Part of a small language model's weights.
Size: MLP 640 tanh GELU, vocabulary 2234.
MLP neurons of a small language model. Each row is named by its layer, matrix (up: input weights) and neuron, and shows model dimensions 0-159. Each number is 500 + 40 x the weight over its row's rms, rounded and kept within 0 to 999. Numbers have three digits each.
Before each neuron's rows, "fires in" lists the words (lower case) most often at its 100 highest values on Wikipedia text that the model never trained on.

fires in: "in", "institute", "website"
L3.up480:499583543464480396531507445447462513531527528472508497515439474536533470514433535413505460513533498498420526476516482505548442483441498534522522537490472485423463480467456493477517510430518508526540529481538472415479512608491510549491513496473408566575480498517460532546532522530514459547517489521446457494548548466498434546531462536519471565586468421491489503505519548524443473481561548512466588492447557486448498538519468526508545483483517452495466565553490473579506505488512448

fires in: "1", "2", "new", "original", "main", "3"
L12.up577:471529454547496509540573548573535475461527512578532563455523469534487538549517483518499480556572475504528457548533546548477424564495450565534436534462555491451512457500446500486496517521536455483515526502564411489500474492456554565491478533517502452497517530538518494539506547525532586437411601486493509487480480473513491485505530500452476458515535490529540576596511490465490491417521488553558464476424454512488495498487534547452486555538481557487456520453450578507541440524488503

fires in: "and", "its", "her", "worked", "their"
L3.up330:554555486463463566480533481535530458554468527524461559460450569446516563535497485500450529495555546423476484498481519498468573466517527478561509557501451453506432519508480461553546465469485530440501531528481534568449474497450470553458552519501567467419491497517493485445538475487505529476594472430504512511481406485470490448458473486468474526448534504445441466559588518484535478461482519445550527494445499462552502509489546549460492565497581491571567545507517504432462525520480456

fires in: "contract", "also", "town", "end", "later", "investment"
L6.up366:552471554534501482517505506479470515448501489486537441511475584479478501475593510524488493507496514571542559532514503537509535521455429516476487442511534538496503543529428513525548533554501433516522520502463425579553451549517397450556481473465491568546563495525501439523502538487450459485477485514560549568549461525464533532451561500490497514521450544410480572395571529521488520550496529463506457503478489518498603460519451510424553484502507488465531522511467497434515476504432490

fires in: "and", "length", "v"
L3.up423:527500568520496479472520481478413552450518559485468545491473450414519468551474425513486578507517435451537469450532560458499534512515433540577436479466498551495489464451421522438524536572476543463520542539516491497536544521545481544482492504451487528500414551480444547499429488445560463497504467501482472477528467479540593480451525517497471463481497481553524434487512510503458524451449471552581455555541507538479538542529480588487534462527530502454450509518462520436449498455499546

fires in: "states", "american", "local", "california", "civil"
L4.up172:549404480488480508604511459541460517493502545511508485555460566536507520523489509490571475493554474483491534508438448486517520465523457496446439498450558544408550490518503550458521478495419445501494493437490515473552433500592465548450497518501554584482513530580474550468444505481507532528484482569535455473527461478488565471582539470549496495474570426513531501557553546458517497413554471493522460543535489537448519489483475461529548460533447511518457467479501509494501580540493482

fires in: "of", "numerous", "pld", "median"
L4.up76:511507502532472543562516454485491480490512519441449442509441466484502494454512591462538557517519492452528520561485479478504456502484516528538505538541498535536477482531458471500484476454518471374518547471559441530479468557516487529593549533439442449525556469497488421490469530505595510508490458470482471558481451442465448540502536496511495490461403450511506430453517543450429485459510473447535551458513522494478508524557480518555503590459445473548543472535532459463596512545546497

fires in: "american", "other", "german", "local", "young"
L5.up533:555558449582560474483517516516454547429507491487539480530508444491500539483465466471580440493498550422520468571525519510518592497489451553568474487455520424535475509458525449481402488498460496507445543462510490517443543515513500538446495574519437490510431503568450560489497516517510558510437450480488472509489481428530490500459435517517475487498510568534496465404499504449500513479525451495471473597521550482575520437489480531503555509498455487489514541500564549465553485495422476

fires in: "she", "goals", "have", "season", "has", "it"
L5.up122:593464493402545470469558490446512447469463552521522507512485517500508551508533539504533473495526507492480521405540453559563460474467470521542519394472481495502455479518518481549447509529447550504532467520541572517467549533453584518444435500494505536478523489583458526580518494586471453501570476527482516447485494483464516544475462439545487510468466544546453518506513457503484520535449516477520438530492438421500516508509500585462476484507536430557444566554508559461550511509476463

fires in: "building", "company", "house", "museum", "household", "line"
L4.up461:421533491387499545557503403510515502520404543484439453488528484514539443524468477487501528469517488460513495526513512523507505567585513507499479571496493443518449544511490438509492460540456496511486530559479467528533477581461460558511478516515546463541497506510483489484517533574466485561458497435492509494527505475462537443491500478556448506489553515473431486487473553456469466456514552429526597505536557436496561511482583501467470463470507402602474496553470490511500522552534442

fires in: "born", "according", "signed", "organization", "name", "joined"
L6.up609:498468477417464466489545431496488531504452528507536496533521491542586523483467501441526494543491488500471465572428525456522491480555542551514500496479466471505444466575491458470525413526470414506500491503547470538496536477494470464519511476593593464561480477556508450574512481470515486545574474566416475580502448576474512458586526404480499412555487471461479566544475516487493543455493470492528479507512498510492476570495508494469529516577547534508500523538475434528541508535473482